{
  "n_kv_head": 6,
  "norm": "layernorm",
  "norm_eps": 1e-05,
  "attn_scale": 0.159,
  "parallel_block": false,
  "init": "normal",
  "warmup_steps": 0,
  "decay_fraction": 1.0,
  "doc_mask": true
}
MLP neurons of a small language model. Each row is named by its layer, matrix (up: input weights) and neuron, and shows model dimensions 16-79. Each number is 128 + 32 x the weight over its row's rms, rounded and kept within 0 to 255.
After each neuron's rows, "fires on" lists the tokens most often at its 100 highest values on Wikipedia text that the model never trained on; "fires after" lists the tokens most often just before its 100 highest values on Wikipedia text that the model never trained on.

L2.up165 [117 174 108 108 131  95  95 140  99 111 133 143 149 153 134 169 159 152 176  84  64 121 106 121 164 166 205 144 165 106 123  37 116 149  67 141 104  90 116 136 124  90 176 115 103 122 100 125  86 130  98 149 163 113 118 211  61 125 165 165 143 103 168  86]
fires on: "om", "ja", "de", "it", "es", "ck"
fires after: "ro", "e", " Gra", " ", " Bra"

L2.up559 [134 143 159 134  85 103 116 187 111 144 147 148 126 102 164 112 200 106  64 138 139  99 139 150 149 167 117 156  24  89 149  98 173 202 146 115 121 142 140 165 117 133 126  97  84 123 155 101 156 132 111 179 109 107 120  98  95 144 111 147  60 111 129 173]
fires on: " the", ".", " their", " an"
fires after: "f", " in", " In", " At", " at"

L2.up455 [178 121 172 134 130  97 140 135 125 192 157 132  98 244 175 120 188 123 149  93 144 129 141 147 127 133 142 122 145  96  89 102  87 123 153 104 103 173 125 128 173 139 165  77 112 152 151 176 161 122 159 109  99 100 120 159 107 126 121 147  82 169 165 154]
fires on: "A", "-", "V", "th", "D", "R"
fires after: "-", " \"", " (", "\n", " "

L2.up186 [196  56 169 111 113 193 126 156  86 132 107 109 134 161 112 171 152 102  80 106 171  70 142 141 115 130 136 200 109 105  88 124  50 123 108 163 138 107 167 149 145 164  95 114  86 123 117 137 108 135 105  77 138  88  99 128 110 146 127 170 114 102 165 104]
fires on: "g", "sh", "y", "par", "q", "u"
fires after: " ", " (", "ad", " a", " German"

L2.up901 [137 125 158 120 150 140 131  88 142 146 129 140 136 123 144 127 133 156  99 148 158 180 106 146  25 140 121 178 123  73 121 111 131  90  88 144 134  88 105 136  86 201 120 113 114 137 160 166 121 179  93 169  29 108 134 117  88 184 100 127 122 145 130  92]
fires on: " |", "S", ".", ";", "B", "F"
fires after: " D", " ", " 0", " S", " C", " N"

L2.up390 [168 124 178 122 126 131 149 101 144 156 109  50  57  89 141 225 123 114 131 120 171 105  82 152 127  83 105 137 120 119  96 135 150  84  91 173 102 165 134 119 144 141 140 117 128 129 123 123 116 130 125 163 106 125 164 103 165 139 130 139  99 137 170 125]
fires on: "y", "est", "th", " only", " West", "art"
fires after: " the", " long", " high", "55", " He"

L2.up825 [ 84 102  72  78  55 133  99 135  86 159 163 183 150  85 133 100 102  50 143 147  73 144 171 147 118 145 124  86 127 159 135 134  95  79 118 168 128 101 113 136 185 119 139 139 137  80 158 155 136 108 138 149 175  38 163 132 148 120 107 180 123  81 173  99]
fires on: "ur", "le", "ber", "age", "ge"
fires after: " to", "d", "am", "b", "h", "D"

L2.up1900 [150 115 148 129  86 134 158  88 145 162  76 148 110 140  64 120 183 148 132 129  85 203 170  85 147  96  90 124  99  76 203  86 135 121 106 157 118 151 117 166 142 135 119  89 175 144  77 127 130 132 133 161 155  97 139 145 180 133 151 100 123 110  73 167]
fires on: "or", "and", "ur", "hy", "ro", "un"
fires after: " co", " C", "cc", " c", " p", "co"

L2.up1227 [ 89  89 127 146 112 157  85 149  55 135 131 110  80 130 110 109 140 162 167 117 137 118 139 129 100 198 112 180 152 164 163 100 110 180 103 145 140  69 120 139 143  73 151  78 191 167 128 146 138 155 214 107 127 117 110 196  85 114  96 130 139  90 165  68]
fires on: "\n", "ph", ":"
fires after: "==", "s", " ==", "===", " |"

L2.up865 [146 156 141 110 154 109 146  71 155 128 116 142 163 140 103 126 117 146  76 141 140 140 143 144  73 122 118 140  94 111 126 150  80 167  57 158 108 164 149 128 152 140  96 155  18 107 197 114 140 134  95 124 115 115 110 136 147 125  83 195 125 125 127  75]
fires on: "n", "y", "u", "um", "a", "z"
fires after: " ", "N", "n", " N", " (", " |"

L2.up1273 [123 110 128 145 125  67 127  35 117  97 172 157  80 121  89 111 130 100 147 130 147  64 158 167  87 123 147 147 108 132 165 135  81 153 103 149 144  75 153  84 114 151 120 137 191 148 107 114 135 101 141 102  91 149  97 210 141 110 123 123 190 149 167 128]
fires on: "\n", "---|---|---|---|", "s", " |"
fires after: "===", "|", "==", " "

L2.up4 [154 134 187  99  82 140 154 138 109 150 139 100  98  78  97 193 101 127 126  79 126  82  98 116 142 159 122 120 113 158 115 101 142 163 123 137 169 111 142 111 129  59 130 161  87 190 177 108 104 136 174 111 124 162 145 104 138 185  93 152 141 197 129 206]
fires on: "gu", "---|---|---|---|", "im", "|---|---|", "ative"
fires after: "|", "lan", "\n", "n", "lu", " G"

L2.up807 [165  83 140 124  75  99 108 117 111 127  64 140  75 123 151 109  83 120 172 136 168  99  83 127 117  96 108 138 153 160 158 125 103 142 153 158 141 137 151 115 104 225 122 120 179 144 129 157 167 106  72 110 152 122 109 180 171 189  93 107 133 109 103 156]
fires on: "on", "is", "av", "d", "iz", "ri"
fires after: " h", " W", " G", " he", "ul"

L2.up1558 [103  84 112  81 113 132 162 145 101 148 131 127 143 152 104 209 131 113 107  93 123 139  99 125 173 127 139 155 135  81 157  78  30 128 101 137 131 111 128 148  96 141  85 136 148 165 140  83 174 155 162 169  57  46 142  68  77 176 129 129 136  82 138 158]
fires on: " |", "ten", "ga", "ed"
fires after: " ", " ex", " Li", " 0"

L2.up904 [ 85 152 227 125 120 178 116  83 118  52 173  71 174 162 153 169 113  53 117  97 122 108 170 153 145 154 169 158  89  94 105 119  96 116  97 156  45 133 164 155  95 156 100 185 117 198  95 117 101 134 161 145 124 174 159 135 131  33 118 142 165 107  95 132]
fires on: " but", " However", " even", " and", "if"
fires after: ",", ".", " ", " as"

L2.up1222 [112 128 116 105 102 125 151 162 117 101 166 100 155 128  89 112 104  86 113 147 204 118 136 174 138 114 155 130  93 163 103 122 109 108 152 117 130 141  91 167 129  78 127 110 115 148 156 183 163 149  67 141 169 170 163 106  94 117 134 107 173  78 129 120]
fires on: "\n", ".", "-"
fires after: "\n", ".", "==", "===", ":", " "

L2.up1147 [167 141 187 131  99 141 232 165 126 114 137 125 116 127  87 169 150 128 207 161 160 174 141 151 108 107 142 168 156  88 161 128 123 213 110 107 131 135 136 170 169 117 131 144 125 119 102 218 108  93  88 143 146 156 176 151  87 104 162 182 168 119 134 105]
fires on: "vo", "che", "it", "c"
fires after: " ", "vo", "gu", "-", " Jo"

L2.up1682 [116 159 115  71 128  93 127 157 136 148 162 102 110  99 108 144  93  74 131 102 206 127 133 133 159  49 113 108 135 208 153 134 118 111 113 201 147 100  73  98 111 120 141 168 102 160  89 155 199  72 129 192 130  53 105 177 103 137 138 177 165 140 104 150]
fires on: "\n", "d", "app", "ing", "tion"
fires after: " ", ".", "or", "d", "bu", "=="

L2.up1361 [177 145 105 125 154 148 120 195 164  57 114 155 137 114  95 115  96 126 199  93  79 126 123 137 144 148 149  94 164 179 106 122 145 130 171 150  84 190  42  95  95 115  98 125 114 188 149 104  94 119 171 118 104 154 133  59 131  84 109 105 188 137 151 108]
fires on: "p", "s", "ir", "re", "ce"
fires after: "le", "ce", " E", "li", " Me", " Ex"

L2.up1679 [116 176 143 120 140 120 191 165 120 104 147 138 141  64 167 140  99 165 125 128 154 155  83 197 158 159 106 162 108 135 171 131 124 124 113 102 121 152 145 132 137 135 142  78 162 111 133 199  92 138  79 129 156 148 178  94 171 103 120 123 107 130 152 168]
fires on: "il", "ol", "it", "ach", "at"
fires after: "s", "ch", "in", "w", " ch"

L2.up1077 [ 96 138  95 128  87 135 107 140 152 106 115 108 140 133 117 120 128 121  92 117  97 127 134 112  69 193 133 112 117 115 136 172 156 120 120 109 114 100 121  91 197 139 157 139 144 149 107 154 138 121 175 117  84 170 115 151 100  88 114 106 173 177 184 163]
fires on: "ro", "ut", " most", "er", "e", " all"
fires after: " a", "c", "ic", " A", " c", "s"

L2.up1049 [129 170 122 140 110 217 168 130 139 169 123 160 174  70 124 103  76 173 113  83 122 110 133 104 151 133  68 115  98 125 140  65 190 129 114 147  96 163  51 132 153  97  92  89 136 109 125  61  95 169  86 160 136 155 147 121 150 114 125 101 132 130 102 142]
fires on: "st", "ra", "o", "ro", "row"
fires after: "s", " c", " co", "c", " C", " Ca"

L2.up1700 [ 98 126 156 149 118 128 117 103 115 128 149 140 162 164 175  86  51  73 143 129 145 177 158 126  89 145 129 126 147 164 120 174 119 157 109 147 121 106 115 130 166 135 159 147 155 176 142 169 109 138 193 130 113  99 117 142 127 137 118 152 126 127 114 157]
fires on: "ri", "ut", " that", " which"
fires after: " f", "s", " F", "c", " c", " h"

L2.up2265 [158  89 144 107 143 129 151 118 145 145 121 178 176 144 190 108 115 120  72 137 163  82 133 140  80 123 131 114 147 118  70 114 106 102 108 187  92  86 101 133 158  96 175 124 123 149 108 158 115 164  75 153 158 126 152 191 149 155 100 149 145 179  95 135]
fires on: "f", "s", "di", "c", "ha", "ga"
fires after: " in", " In", "In", "aff"

L2.up1196 [147  97 121  93 118 168 118 141 142 132 179 134 190 158 105 200 112 169 145  95 148 179 130 111 111 138 150 144 106 130 124 135  89 129 105 114  91 130 118 121 171 131 195 127 128  81  90  78 196 141 100 114 161 113 140 180 113 136 148 108 166  75 192 119]
fires on: "z", "mp", "ck", "it", "st"
fires after: "e", " E", "o", "ne", " ", "ge"

L2.up873 [103 137  87  89 160 157 146 121 125 109 107 119  48 202 150 140  76 146 115 142  92  91 107 103 152  96  71 134 134  85 135 112  96 120 146 192 121 156  88 127 123 112 171  91 151 122 136  77 138 103 126 135 140 131 183  84  92 145 197 127 124 108 120 150]
fires on: " |", "s", "rom", "th", "z"
fires after: "s", " ", " 0", ")", "is", "f"

L2.up363 [129  96  86 143 135 134 157 151 146 180 137 146 116 124 135 124 157  68  93 179 121 123 116 186 108  89  72  90  88 124 123 112 133 170 148  89 148  77 114 152 105  92 171  58 120 125 174 159 169 179 130 138  98 137 117  90 110 138 134 106 105 170 141  84]
fires on: " his", "s", " of", " the", " their"
fires after: " of", "'", " out", " in", " In"

L2.up244 [133 100 128 122 106 137  72 124 107 133 158 134 139 129 145 100 140 131  92 145 140 119 128 124  90 102 123 125 124 113 123 119 181 108 121 184 169 106 123 115 146  96 147 144 160 104 145 135 178 106 118 165 161 121 151 171 128 150  97 112 140 145 127 137]
fires on: "d", "f", "tern", " War", "rt"
fires after: " In", " in", " Win", "In", "s", "u"

L2.up70 [ 70  94 122  66 138 185 173  85 120  90 134 153 116 125 139  98 146  66  94 143 125 186  54 150 177 121 134 119  92  98 104 135  84 140  98 130 149 153 150 113 168  95 170 118 113 148  79 114  99 114 140 131 128 129 167 166  63 161 211 138 137 119 148  71]
fires on: "\n", "le", "a", "ch", "ad", "op"
fires after: "te", ")", " Te", "ur", " re", "re"

L2.up2191 [148 130 112  76 122 134 132 170 105 151 116 201  45 136  75 150 136 124  67 161 135 127 167 130 133 151  84 157 175  87 114 147  95 141 167  92 141 134  86 144 129  89 170  57 119 132 134 149 128 167 107 157 171 118 218 161 198 112 148 141 134 158  70 111]
fires on: "s", " the", "f", " in", "di", "ward"
fires after: " in", " to", " (", " In"